From a checkpoint of a small transformer trained on Wikipedia: biases, 235M tokens.
MLP neurons of a small language model. Each row is named by its layer, matrix (up: input weights) and neuron, and shows model dimensions 0-191. Each number is 500 + 40 x the weight over its row's rms, rounded and kept within 0 to 999. Numbers have three digits each.
Before each neuron's rows, "fires after" lists the tokens most often just before its 100 highest values on Wikipedia text that the model never trained on. A number after a token or word is its count.

fires after: " (" 42, " born" 7, " is" 5, "oc" 4, "-" 4, " c" 4
L4.up405:497471502532504493490524437481538455557419558524591503496494530441459551493516543487520580490490490471542525464472527483469470509505463508533538449546549504603530501551503532488445479487510532481539516459558460442413536493481511491510493440513515513479505454512510504437454495507453512433440547505530407421459528492505395528526512572525406544527465478555504506479449527440539462518486437539506463490491490480563566501526518427452460517465431547464477535511519576535529506469523542507502493489552461496459522479579486439548508512541490451502515613546453504527486470450600512480

fires after: " R" 34, " S" 24, " s" 19, "S" 5, " J" 5
L2.up263:462483468470470502455494438491561452521568477473553488541429494520489458465473574530399452512508624465516548433467499533518429555513473608464494538449536495456575447456539530497495520491519570523475594471577470487514530493538467487473501495418523509509499525514461517507523515475488482481513507598461497450484489567497430492504567512497571511537511507458506475536560467461519579542507540497480505553486512463489498531531419503476500443524574505459528499435504504533470489500424423515481459561514567481473516425519522457454513461554493488591502499488497494488454499482521460441

fires after: " (" 29, "-" 11, " \"" 10, " the" 4
L2.up396:509492495481498506550490469583521401445493506500541480505487529484479485522530451541530526559502511513538521513369482551515444477477475475582574451529480511500471478500521461542455524517457506450449477498598479490586514538524413445521463553477524489530537457518520506484531490567491561436546396481559503520508535459384498461440531521481432481534436543492496515540453479479588459373488501455557533497513505472499495519482517490494448436523496602549572437483512463497555485462533507465462480480535493520506536461472507468487512444519545528535518493486513504511523536449449506502

fires after: "|" 25, " |" 22, " Off" 6, " the" 5
L8.up7:465509478554505603502466413468432482409545504471508537558546452500485488543434467468573476487472490478556585457527525502464555556502496478530553517497565479580426469516522535508545512467517528461476506497527526554505516537502514536474479552538510483455524497477496489479420497477446459454487442522466541519530518492503549485509546482416433447466504486480476398551540541534514457556427557474509437546492512533498535532522537449462444565560520512569530532465634488529426504491498457534489500536507404502481497512550543501512483471521481492541477539483494522465489414498517460532

fires after: " l" 23, " R" 10, " r" 8, "L" 6, " p" 6, " b" 5
L3.up425:560458470499525509427611539506408473530506452439505487554516455516535544418487483458494506517504556440510507550477545588512497502562540513536556483459447463472505527565470515499479611533543517506450465512500568488433488508412526478515525477430500440535454531451537482492474526491463415457559447542532530548466456561443544500523480554484554464478500538497540484507586512488483527548492424535449526470508419440534481529424506493527526447576566491477444478482494529443512514462535489521527528524529515477521476415478498507504475453511540513566506482485475466471483549519540493541

fires after: " O" 14, "." 11, " U" 10, "F" 6, " W" 6, " K" 6
L3.up456:438563513553479472456565475482601498435496478579543521528514515459526504484566504443454527501594501416536443475432537514398513516520502504495545588473494495466482570515547467487511466498472527431569514510477487494569460437437457451474483569533498531511481514454485483539461522409536496481533561484558477490472462543525537486513534505554553568512522494552496497494458471479445458547501520470457527493561449457497499525502512520549490530477486496507505407505498443560546483469514480597524453439498470496474443454487492496501445568610510531476446498500531509465485529560456468499

fires after: "if" 14, " play" 11, "he" 11, "an" 9, "l" 6
L3.up145:526455542617487544472484510458476476465557469503458443485464512518520527481540536499569516436458480485448530465450525457454496499505476480495487519552469476454450468506511536578541499422539447510462400491521498524507508515499514573477465461403502554527544506589532452501524396506524498550499488476529479567504597455561521429465458524501497541511554494413494545478538556489489499466471499524483577421508548516552518497548541518463438465523562552480532582438541481494464524484501535503546526519507484470538543530559503473448454459470483444483466531452475567516447455523526442506

fires after: " y" 13, " s" 13, " 0" 7, "St" 6, "ac" 6, " Swed" 6
L3.up248:486514552489466567534552534470538531457459454469495541534479453553501546508507455482558421489508466485491482494488506510474530511576469494489499581530524484416583564486438529483517554585566514527536426489508448464525493490576468550520410476516476511544547461573546526491489535460506517524495487479482524510468465489528422464509534454438534513508542497516461498521536512504516537474520501475535481508448476495495458484452537516445488468562550497513483522471501548557548531442554477491500552521520485474495411496502430406487535454534549379463426410441537470517564528522407535467

fires after: "\n" 35, " " 11, " S" 7, " –" 4
L4.up515:485431475461486566526503555479485474503486477443546536505549468498447499483440526505472531517505569482442528549493516452516529491478482502522410510510432545603460600454488571520520578521460551461515482512483420469464502651488539505445435439532507453533475514498480532530458423574456479461524471466514447531576486452531561485486419511444479491530479530484525499555485502537502393515545509438540484513483518558515476523527486446493482518584493497558490436499532502536490507519441545486523500519508461574486471526453526449493519488533510480466558504532530443534499521513470422509

fires after: " |" 32, "|" 15, "-" 7, " O" 5, " P" 4
L8.up759:494482528585524547503502485476460549467521475452576508534476465529579512493491489538507499464513559510537488522587453433473497499500499596515491509468493559500434498462472487553506529490451482553445461500523504636501449506528455520478574453461496463453497481494569472512444520516455484482540519445498471465444487511566497508482499498525539470546586470412519511496559524481524563486460464521502518492553491507508476465515554513562478465532487499485545544531530491546407502565598532455601453518457502513509502592449502521476487399533480466493456494476431521436470446476513522579

fires after: "f" 11, " dif" 9, " ad" 8, " s" 8, " However" 8, "-" 7
L4.up395:479514553564586516507545505494527454468531518548528538421496543460510488535517494546482455509575481577539526551498449484545509473429461443528502506575463538517502495480447514488507472435498563498481476545565475492509547547505474464473496570491466504561425506511573493477445465514449452409482572565462505426498512536471455534530453555437519521531457485502453520483481503468515549460578505503563465487476482544475485502553535545516482516523486500473471491497632486517526498456522448419495528480514410489528508494454442392516463428559478535485459459474496578506499460492439529495

fires after: " b" 19, "B" 11, " l" 8, " B" 8, " Pl" 4
L3.up381:500404582505560404491510498439501493558529430466467530582490545565545478450474451481540483525542468454485514496439452542540517478491484517482519497503579531528579519549563522489522521488502543543540502511520490489483531412527494569503470512573479570503468428566519467518520552493484492528544457448546509537466533535502516505532475457500526505456538561519485483529526393401465515570492510455518535425534475498483529458513509482481563446549469442526509495489517544441493495423501445513498433484500503457467446464490465513509545526500538507488457441466417592488447506482464555447

fires after: "," 21, "." 11, " d" 9, " g" 8, " Th" 5, "y" 4
L3.up561:497455467488537436508507449561500530462530483441457504552537492500549514502509500555563501536432484482505491482504527510490493463454458577474505455320531533531445507393490469503464514488489466559548558531457412511499459470509455493494560510510541515498493414516469424497524491539570559484473536535503485470520485507468570482578535510512490565463471504472506477474519478476477523505489555449537451450501541563460509488427508527539505462529509595476508499459438467481560509492495567538479530477457547554451583498486529495531491555536520512535408466553507542535498488448575489544

fires after: " R" 25, "-" 17, " K" 13, "." 6, "K" 5, " D" 4
L2.up495:495477429441481502505505540492557531468505463472558511487490513517502523432577476547486506444459536546480497518479501506514506544515534514494472504559499484535536558511518516491563527551451557522506493466494509497537522540495459535442476523448542501493479563535448561576512475419459496425486505482486584526497472558486549581513482485475492487482459557544429511545330485516485472431546467446444588498602476440517505500463588561510482568525494511556493440470497477490521497467505481520427453473417456517515519469482475435541526568509483453471571450472508497541502477504525529545

fires after: " t" 17, " conn" 12, " l" 12, " L" 6, " r" 5, "fl" 4
L2.up81:488391489469473539509516444517504547529498404508567508561527581524530510476497491465480436475459517423590469416522554545462480543499496517480483443483531508507550501536470481521585549488470466549464529504534439487528518439548535551566561419472497459466473526506507502410498538441508489536460505600469498529463486480461480452569530488516576452472534439492476484482564470521542436509471469475496516509503476472525461457445425522538534488464511518452451568480564523488577611502470469519502540475469524512461499490476490483480508527464500447477441527520494494520540467539550566555

fires after: " n" 14, " N" 9, " pro" 8, " s" 8, "-" 6, " re" 5
L4.up514:486560506511533483466529481509498500419518511511447442458509536427536564460547531553450532505624514506520571554499506522531453456506424496494499535409496509498423472559485556529525510480519389497489495512537489514479473462524481387483495483468450523535504432517468482499473514547486420488500493510500502582493519563528502529507533444518494551463524527513534489565541485509520510464466553566523469468536529491512550492590517540443531484504455501520541575578463505541503477464507415472480486502500528502543542525463469464558449492454466600464479449565445484409473485491430529481

fires after: "," 25, "\n" 24, "W" 6, " K" 5, "R" 4
L3.up656:513561445453453464506466479561501461521537468544503423462469525470463501451413499550473466441441479497568510512521546582480512555473543539507417511466467417433483521519475552490490591560485505424591473533454566515482567510539512466482501480441511537509489479561440484531486532487446475524472484483484458522486561476457547553533538447550534491495501568481526523525453500480504562460408488431536497550507523549538536556464460532495518505516562581477594455467473460455544559474524547463511424504431478469534510545495472458546467542509484494539509502504527516458546514464484515537

fires after: " was" 25, " is" 14, " be" 11, " were" 8, " un" 8, " are" 6
L6.up520:532528508457527534560494513512557507502495493459492432496533535512489565464518472504561498552502510553495575509499502494490432428501409575512523484497477469476560502454581476516454573484518479474460521496509457521507437502565422525510577613459485419481491424476495498524522394531493529493551579500457573546425491498487501467525489500524500444504485593469502524530499493556465526535476457484500461506457531481552543465433557522562513471518490488616463519473490480477500448438507522527442455565419489534507483407468512480464506478504444485573493514505470426487483546493511493478

fires after: "\n" 83, "re" 6
L2.up465:567476464497490454508481458490452524515448511475442506545568547474451487460555475548494449525508587479502487456442488466550501411548496488553419560491446532510471551487574482461500517479469533526498434467493448508470513532499595481538503471488456433496515542525535538465539506483518486497477501440440517545497506518462504481570418506621494470481521521518551466579464562504483436553473507471585491480500419497532492509445484552507514461461482518584483543494499537447487518457490556445425522445478513558568478485480566435470486452517565524544474533502502448549512485534426516456

fires after: " C" 25, " c" 11, " N" 8, " L" 6, "n" 4, "il" 4
L3.up210:530505521477448480529516473473527486482489556500525508469485502487559458473554432500550542492511511484469528520461473476443501480493483565491522473472409572534512545534547552497431445488479497464451538327514523508436532502493592493487584507511504539513521463502468432547525516498467559431471468469573500478524454490468467504498441522488509513539472555516559422473526565549467547513488448520503622484504549434515438516484536558525488455469537475546556522524510469605526509481514415525501445456502460572485513428473511476526494496473542430473502489534516496476513489495549564468

fires after: "\n" 21, " \"" 13, " s" 12, " H" 8, " r" 8, "S" 4
L4.up500:520520567427508541503582450550433469545531554506512534585464561435476568527469490475478503473488546563525495528507570476498509579490396475485441534490537534457473494501448599490483479499519537517494525485487443486472562486520474544481563481486464575518506499486437523436503524455507506517541520502556535481479501549465521531480420551499521426531541533451477507590447478457515460542481432513559475498375539454521534535504454507468497448513527557506462470538461529430534468518538487466508533503521544500462457409476473415521492496465499499477448466478487535527515490517530454413

fires after: "S" 18, "-" 17, " S" 11, " th" 7, " s" 4
L2.up122:486513514501498431534571533579486463473459499523505444526534536527507439482513480551475526611475450442530487549547506473540491512507455430527463480498480544511488481494479498480511466579471543431553569448504453494489452459515462488503523518533437456524431450551491586544561468506462495502524557505504523440485438568438477515499538539512459496457481516459491459518534537421521450487501490487529510473488507475486516528449469556447427509559528564472459392541439548538569525554551416475473522565505570468524480473521479517443505450531473556432488501550458507469516513415537451479

fires after: " the" 34, " ab" 6, " comp" 4, " was" 4, " or" 4
L6.up713:539490469512453447459597505511509503497511510568519480504531511466503446434426505478523509548441534463539457451520450488434544535486549487470547429501471469473522541431490544513427516468462554505489529503489438404527438447472422570518507538488531547455496506523503525440523561530496469426519583570541447550427486507564556450464475457465492600476571533604477460417529536483496531519566429521487537524578526526544447504517523476534450517494531446566564499494422495539470495514480492524473497478480513500479461467466500523536475450520489471542485480512489487497506521559524506506

fires after: " S" 20, " M" 15, " Pl" 7, " pl" 4, " San" 4
L8.up625:467462490512486499505524546516493533503576489546513551481504480481512472419483542520496485486471555474526433469492541473564492513563371506449509474522474484478467576516452521539507464407520449541463395445541513568518449529469485429468531507520466524532462531534450552425459479485566478426460403577426565401454458482501497455497513493525541461474497522492493493518505452478549525524511476485535496596571535462500514476548575481546468516538454459501461487532533445517551492468463506540477507485520463507550512464467547470484567466543503542496485504466518520514583458473534576513

fires after: " was" 20, " is" 8, "st" 8, " ins" 8, "b" 7
L3.up403:492528474482520466554476532476560503496470569547484505457512459509526489457535383560493568544510543565424554492568503499463527409464510526548463502512506481511531499522447494506478437465492556470533553527464544464489527392540516460551506566466493520583487493481508458528503497482467453409598510475488531507475469502505466509454500463468536479444463455496459476538509421521541438543520422498560505542480516434472554505393538534498545508483586509499463509521486513459557525460459496531497496501470462532524473514485561482429560497493493441556538539460515515514483547411580525522

fires after: " other" 12, " reg" 11, " c" 9, " (" 9, " term" 7, " v" 4
L3.up302:492482512464567586478466485512435397467526489533488499468533510519536495495429545508549484500454482497517512511493500543502546472518529517500499424529578465502482457513508540480512590519512577553520547523524425519503495498392532496533481480343445517532458447552504515500495505487509522430501495454562512497517489462508541550544501516537503523491474543543546498545546566350532486452508545493462527493491548494480487554486532548492520544504417488488471466473519450457537528464452477540441508450468476563456508583453444426584506508514481493464442524498464485528497557531485500531

fires after: " \"" 31, " (" 11, "==" 6, "\n" 5, "===" 4
L6.up56:550477482531506461497542570560452495517466503507554547522478526427482417482507516520477451531498452462499554512507491507544514539576494451539518520519525482510496462628501537511507546534574484497503439521553604441498497489513515481478496546455492453451479533428521501465500448585574495535442447476505494516484545542438467493486536484529492511534520559498487507495500492509519407433512559473486518453467523540506475425535438472547463520532533483555551474518619495523428481517526501510456476584511437497527497484535463378507475472524518527467429437420494491473488445501453456542

fires after: "\n" 51, " occ" 13, " un" 7
L3.up628:446427516461502475511571473548502479569500504494471547472531503483569523459525516511517522511503553486508457501528509492490504448475518519489498562462572545489524396593551509398465538472482594431485486481487543428516545537496460557481557536464504523535463537514537533447525487525462550541459565426394481500505469458441541495534495579447520510530508564540530510508529483545510517428547520482548470537466469452483549506477472554464525451504491519534525493476505517435565453502478480532441508498514460487444555510467507454505478478510451598504408471407478420513528490528512484438

fires after: "\n" 50, "w" 12, " H" 6, " gr" 5, "," 4
L3.up70:475496463548480540512464513494513463424594461514453457564530552510442560491502487430595581487467567590515463502536474592520516547403519505482462470487501483426480504526482505457520484517474536481556512508447450517526489536491467517491521429506415485466480483493525579474534431491464527529479541508460532462536499578522446481506500524538555499456437518526490500515489502475538491490429461416558465466504459464476591486437512507559512484480461562467503570469510524520497488506483537569515411484491491535539550481496519541504502496456529534562570451436518494510490430544474406499

fires after: " S" 24, " L" 22, " St" 7, " Bel" 6, " J" 5
L2.up528:472470444481476522467551527493460500436508494508450445549538536502478494562551526467477440490494468493553467449544491523434481551489490553495536529506513497559566505505536415507452479510486498489544545382503514515567509482455495537536527479441519464435495503522535488486472492423432435514501550441483542517485481449499497516524535513565497518513465471581517486604509491421583481443515462500578541488497555440480481446474421496450483494550581467449515525526478467547519530502525446497522455480546576479530434408487478451416526551511463459459537470504513493521547551557523540435

fires after: " the" 15, " U" 14, " The" 13, " Al" 5, " S" 5, " O" 4
L3.up504:496489438478521433474498465529509407513511495503513493526492537570458469499498494451511537514470528532539496473470457486516503505447538554552542499543450554526481505505494533488498522508553520566555523490473547469514482549397485534521439490522528523438483534502427499502522497480483510517606461453447516584520459498588472480517524452478538490507546529360392490478499506512571489474436471521511503489548503472509522526477459551472528554543553507534479386447531471513420573516454528500464518495473427506593456517585609470480495500541536437469492503565476488501500473485503478526

fires after: " R" 49, " r" 12, " bas" 5, " D" 4, " B" 4
L2.up6:476485463487488536551592497583510461464487453524509504483458509506532497412493480475506494539513464529432585531553504486490496517485494551444462541503482461473496614449551508537478476490550572498526474517446498442502419583578488509532475505544500568506484430492505515449510460485479448508511521470426489505469474496496496500458481553475514411538524531516496488529443484449460595490435529500499508521508430480498508407486545538581546540551467507448531460594555495489522567502521384517481453485432441520544495461524512511520525516420537458470467491464518493556510496444438496485

fires after: "," 38, " the" 10, " |" 5, " from" 4, "–" 4
L8.up282:445510467544513484516530560425451531526477519416520521510488535528505457432519507519518551507520451562495474486533537509516432528526458502512527487509530504515437542493444510482463498447473456469462511535428502528469557541513454509439552474554485466425435539544491543478454467462522391497508543530494501489535481435481507477482434507473465436495493390518451495531530514438594482500540565509563532424508560496554569512530534517581443548508522527590548534553475521470577499545446499503523533496506458481556459419485467501535451475493495541527447490456544531452441552439518526490

fires after: " L" 24, " F" 12, " R" 8, "f" 7, " Al" 5
L2.up365:496452513521434467463508502484452477481464571506486509520431518514502518550507487479434492566486436446478590439510496520490520488513518521487482436502484526526497504479529501490420562468496569421546474552500571549528457537560476485513480526523554582446478492560480510509527483550549490464505496480498457513448515507466487435515440560480526485542505480482458416536533599528574524468514427418459541454538455479423531540473462480473511520503489505534377543444523551513458587547548454511568496516487527519427477456484480546500510520519542458499491528477457439447581459491571499506

fires after: "\n" 33, "==" 22, "===" 10, " g" 8, "C" 6, "G" 4
L3.up168:535438546535545441508530584418530490512496524461469543525484445509517533481522455490510446538475505515430551503505498525498452530518522548519528522486520543569515487487420523427484525429503514451547481505540467454519488570500486528521473529502507510562513508484521437478448520534479549482544556473559480472551498435492453553527513544508476519482505421470474475547532492528490390498572517530491484532497528502544533510463451481538501440592515436504517507508545511463422494440550525505483402519495447514486365428538458610486528409496489525474480558473465561448491514544538524471

fires after: "==" 18, " f" 13, "===" 10, "am" 5, "urn" 4
L3.up548:498412512556474452518491492415535473491431528517519449439455487441497488564509494495441499594543452545517538493498518479484498475508463530504538548500553509523502570471493494511553556474490508394526450492550490486511469471550503453531535480487537527535437560527520420469446407468564452501502472512541469607415519525511507523486520464512514585473449468483487452525451508557494513495455466575500540505538496534547466525498496482497567548507532546486516543523532471513386496490501448506479461484419528510392524459552441534481507513484479476496540503501601528449514524495498490586

fires after: " |" 31, ";" 8, "-" 6, " P" 6, " (" 6
L8.up526:496485420513434554509526534508482477559515517496553509551538532498529528487531466532548463469558479564559528509536493467512524522491486534490516494489437523528499472503441532468539462513438568449484527535555423560423473459532503452509479458466488499582476538533540456439432445515485549491473467408473520475432584487541505469518431509467527600465493525367483523436455518464501545549450460543525460526498525535570559473493551507492545466509459482516512502543500502534508503504612542502500535501508542478468558544497481470504495467486465468483445545511474442466573530470413573509

fires after: " |" 37, "." 10, "," 7, "-" 6, ";" 5, ":" 4
L8.up760:516470521490542451505515525488538504588444556450506575495468503527546558427506488497495563547495514499528448428559452508517488476503409491463466491523541525538476460475534486506483474485504374488532437512500503578558483623530487480520486554491526499472382503485493511527499549495538542443565485589493507506518555498474492492413490526521448490464607482516490479444538540461467503519486514458560459548496514483487494457494499515547440475493485442497522590514491500497515413461501496543446494498473492551580486451471481473526498498453535531392537507482558475527477554481568489457

fires after: " D" 21, " s" 14, "st" 11, " d" 9, " Ass" 7, " T" 6
L3.up525:514590514509435516523615517498491443489404525449535487538415517594472454509525494508476578507478467514457528509529498504500451521539561477511491478525540478506478505519484484564496530519558488456542474542552469450503527560502429495446519549516498457480522456597496511506532501452553460539515512529524515491497498535436481536483494551539423461466577566490430487531477470446526517450513478496498460394532471471501540500496486485415552486405504482521465558555553456524464452521532449513519460514426526547571488471464440482436478515583508489488483455474525518428488561468532474470

fires after: " |" 22, "-" 15, " G" 14, " un" 4, "ig" 4
L8.up563:475523516489467457555505516446527433486497496547421514549519507531454542493497475568487507535420478517504487495538474488582496518537478443532569500553411448513495541445499567447421549476517512531450481503555496535501497486529498486488465515452508444453446524494571424447529490498506490513462476518485432509445538506445529458509556531569513517541579499442455506485561535511513412465503436469474525512577492526530658481498494485539555500546492478549456503579467548455459469482482490508549471451533513515520529535459484495555487552478459575513494480540467516465476463484514499379

fires after: " re" 15, " con" 13, " ad" 11, " sub" 6, " s" 5
L4.up764:482532483547441519476570540500505373510500496522478538445446500499494461460567458477561520542526553490497499536468492476556436403465493524531459542454495520540548388512455504496528505504510518534530545540498488511481629472448461412598482480453526454567539481512559485496558476466495561497424536455510500522511487550452511478529501525456536538501499377515533514483523562539511486516455427491495513502536515531486472519490471485436509516528485436502465511499481421480537475462580485513532531543538456533507417494471518501488460502559491466487477488567458562462550545450532465499

fires after: " as" 24, " p" 8, " so" 7, " was" 7, " per" 4, " t" 4
L6.up260:473488545550494531539511517459538419484526486532494496431456508490447461458478560518497517526529476448470479480468500456497492446477525512494468520376484533530459435545534528485582454532495494483592593568493450403567463436461492521522478507490428489451539501459467527489483475551388523500554486518539454482489525552470485551581569522519513498487498510545476482536478451393520465483503538497496424516504482504522420504522500496574542495504469549530530513485476543519511492509488545592480503515515499522553498542455480470579493432454500549470529557480524536528574457424507487563

fires after: " of" 34, " the" 10, "," 7, " D" 6, "-" 5, " in" 4
L6.up396:497508464551536556552500516453514458493497523475490493506520532475579496430459509448473507497543579542470485477483536446489524430551539506535489562493460548503563527537512479547483523514430486542485494488518491436459515570512477481425516573490494561452429496589463531506517566504529499437447485525488530468527459535433492514431471531446465429519440417507510417472489462427535493457542549494467460451572484529437545494500521487516550502545478500495531455434522514519539544476469498501587460467442485529515515473491446486645484489466498543452454525555553502465510492558509567546

fires after: " B" 18, " L" 11, " vol" 9, " St" 8, " l" 5
L4.up237:526442466496538522468478546533525434593515525488500486561508497470527526551492492527525530486508520532558601484556522506407437484527467503589423490559491602466502567473491525488531494414474534437468517498453502537523460472475518510462470476465482494465479484540542482555500559443465471481535497442517460468498505496529516454416495475532500504558521498522540482617527402424539466508434536532399530446507501527452498482536506486517496466523469557557519555491596468460555492473542501504469543497476513500553498439505492486484453511493571520386517529532475443532497508509511511454

fires after: " d" 29, " D" 13, "D" 9, "Q" 5
L2.up574:473410533553473458444464528482482489492440475432457505507474527568516435493509506543463537577456520489490537512517489506490542478471529532379482463447586502500476491511524491529509564542463537415449520477514494502504561513528546422458498537506569502501525446483465523453490510498418527496511482457521466515599504484499476483568504539446551525494456469533523576473473461540539434443526545479540537492538490496481458531440523518495477518528556542470540480466603415510493558515539469465458479435486476548502496521526450441475490422495529478425445479471513493491527544390515579467

fires after: ")" 24, " G" 21, " g" 9, " lead" 7, "G" 5, " work" 5
L4.up125:510581499476502581572490501495508476457499541514483480537531465515532535425564460483526525485433542447502498529607559492480499528575515535562538451430441492492489453511480468567453446537492498429532535460444567463476476558512520522596520542580435457578446464595503536527537533516497414493504521489557459465501499479484516490476466544527549479481473477455506517520483503447510551507526446479443437456478429527450525482469484492508472568529475439515509471505511471474464435437451539517483493520426564527459535475499546494533458423522479453533485539515537498511538526501581469462

fires after: "." 38, " c" 26, " C" 7
L3.up170:451492540544484497460483478535486461477475513530495539518480537516488471500452574502520526507460432481494423532515482443462520437563467515524535544508479485520487613508465511459548534466513492488546477531498423444497492505465405500515531522448518529600433477517557491497520485455493522430445468501497607515513460461538523524441468538470516598527486521558522477475463472480543578564451546525505506456588539482465529555455551486457480480479500515414544504497554556563425485484470477552451472581490454539417481518447517494518524569557501501484482445520533567507431479454508536515

fires after: " B" 21, " b" 16, "re" 6, " we" 6, " T" 5, " R" 4
L3.up92:489461465473492548501552533516578498542520461497502574493458494493481524458498505480480460485455516547445517534531541505526483515579560511455417452483527516448422522503478552454483495496579518504556492551557515366386512489425440458486462522541481506553530503446529430456466481441509481501544528451481448555542538486484557540556530490427539405520534546517463462452575510496420506485488503516534479414545583534445489496455488449494531462498445469469561550488541519439495541496483558493458483500484462493544554483496486474500532492511544498591448534485525500509489480528473525516

fires after: "\n" 36, " D" 6, " d" 4, " bl" 4, " L" 4, "L" 4
L3.up637:567473488508499461463434482598472521410479510441456501484542629527478518521520444490510519579450461452511483505540418500510500554556536512461551513468583439610491504494499498469475567470525506422477529494501496481532477514515412447497541503570472466551464515532481565460512536520466477491508471565463531524514548508469525388469470531472460519510410592440471540463516509475615477478502478533540472421521495530463484496471512467498520582478488500483502542514474438486514482524554500486483490522572484483475544523476497534496494546473521464538514430520500551464553525490485483529

fires after: " |" 40, " in" 7, "ajor" 5
L6.up404:481547496490486472546460546508509476486585486514429488538562518481458580523565503474535510485492560537423514537492526595485483469484459517499551509520533485454525504511497546466511539439526544453401513483476529572572495520498542517461596556446437563478573550553478492474498521437484486544517564526422558473450475466463508462561530510462447441475459547491472475485522544397495472515483481482476524512538474484472522487535436468449508498527527487489425441512490412518508491497577511519458531506445440503452491488446460525589460417542562471516508543529472503512490501516446435482

fires after: "\n" 35, " (" 7, " 9" 5, " 2" 5, " 6" 5
L6.up172:492530562528526567455566481534570448511477550518509463511535546526459536529501436462562495554401541533489417552484452490504518501480523514517466518519509529516500506565434476512501449513458465500463453476524510556480486452525505523481433436472492377538508524541476497466477492460442505473565542583524494515468478502406496451523502553560476492472479516504517509592560442513502490503520502453485473520519445515481528484443541513452456610536406437477534507491489436483487522495500540467516485505522505583502549553539472574487422468411607482459514492512465521504525471476446503499

fires after: " the" 44, "r" 6, "," 4, "\n" 4
L6.up299:443461488444480529507543412425504493507525495493467415545491518510586447562477493550539559535469463505541433471508480486483436453537565523493473473482524519440518473476509554530509478475517431552505562513543439504458483455586504517335477486492548525427448523571448580519543477475495433475481502497452474540519450500502520542459447494512545434568464526485456519518505509543528502487573457485523506548510468511510484467378422491524506557536474514464484525534519525510529529527502494487426493479496505516471518478518567480557534580523453538455522502533483524488479483447525537458

fires after: "." 42, " l" 20, "j" 6, " b" 5, " t" 4, "ver" 4
L3.up286:476460497499500525390540483521509521534500454477505482575504507573570533486546576419517547485578457437514523594489497500498556524508501544490479450563436486623527567530518560501539448538476503471483474504467448481505491439527558531509496453419481454480481565515542433491443442479522495555497488547528517547447504528548496484491484552503536459492470465480527481538517511523476503476551462431551484550454442525533490486533483424468534538504505453579497443464504460462536514501526491493488566471558442479429501498460472524478499443527488485597458545447539476575444510460522540529

fires after: " 5" 21, " (" 17, " 7" 9, " 6" 8, " 8" 6, " |" 6
L3.up164:501544475520488603475623521593535545527500521537430420502497479499504520462541531549493503592528520443492514474463508454449515482496517541421501506593520516475533468520487483499529476496494476452492486505475441454565475548431464493484453527460514491393525453560538490535456476479553520449559482532517517492493484491498486505411516512531465497555534517508477517450529524522567492452556503569535527453494498571504490588513538545585474511507491475482517449521503377529543495499454509440514484489540485513466480502498520558474485381539478482455457554582517498497474466473436499500

fires after: " R" 15, " V" 14, " Y" 12, " F" 7, " fre" 5, "R" 5
L2.up478:557464487504440478419468491445502483512550504492474490520449616472487572533516495525426614514474464563510587485456538473570485509476523531467472497520526474470489456487511547438487505503521484504564466437554523452515498607484571484480463523473474443576529529510523481492542498501428521452534540522541566499536557421405495482433473495492504475544518433466569490484499549518502524543549503458500516508443547511593489600470505508459498550472499485485465431439528420547477494476526487552518459446483451461512506511476498542518442517476545463556508487542498496445495478513549504473

fires after: " the" 18, " p" 11, " S" 7, " P" 6, " t" 5, " b" 5
L3.up251:488504518517432541478469493542554501554476406473547475509527481468500494503508529460556434608491488573497520490472508434475497532524435498524520440482559567576480409451458454524508520501525504524542547506476487415482540435430478565504466496423503484501469483466410443502466540526523524511523469558492550494539519527490508469485555392509552526540494546517423494517528542497535495515470446537472447541502497499530460475516554539486420572439523479483527488524422507492454569523512547480518530556566571560533468431466502461439534546491505519477497513448547569489462456502477541513

fires after: " Al" 22, " al" 13, " g" 5, "G" 5, " O" 5, " J" 5
L2.up99:514582584523522525445570507511475515437513532453537521575515420487496508472454457545500507582451506479473521452488471455502428486452437569546502506417494500493570536476497448560466554525464395522519539423483501521537472517468551511451472489474492481532499511506558436495488463542509448499490407492475486405539513513519505525549506527544454462477584505534554474526585526407556573462549527476510492485535526463455440514518460475491506515531577467492540494476504505476538511487576510482496454474557477456535570514464447522515500478463475492545515485504471471565527421449463540489

fires after: "\n" 36, " that" 9, " t" 5, " which" 5, " T" 4
L4.up654:479477531506469465515484524536544446543488521396493512575482510557467402502497460509466493554525531442475531533535491521480480522559446510502481451471550484508478435514526464472467509532449549519526488477512482435489421539381494445448570539433468521528489514500486548491562489445556559540443555520480425521508503494512549474533483478540531484450491594448461500501506476522475462452505533386533531464504511491518503492484488513463508484443509570560527520502546535508455543463458461503496544572506454460452509512428566445563573587531466504517574502487496449562511490516485575535

fires after: " G" 21, " O" 11, " p" 10, " P" 5, " g" 4, " pol" 4
L3.up356:441557599504533467467453496505589486496535549545509465502541498490558448452536502544460536504486485478479491497519519522539454508476500464570585406488469528492458506581439420492454482464508448516483547555483483487461510462546479438459485530419525499444490460543561528534592551443478413575466445487521465554544488504506460502543468548486499461488543584557557549509498452544520531477559483568495504512521465484483432522527523433503476507502478491498518483430520520414439548448582531540486518448492529552484513438550489539525489520480542471465494453469487510464468535442459484487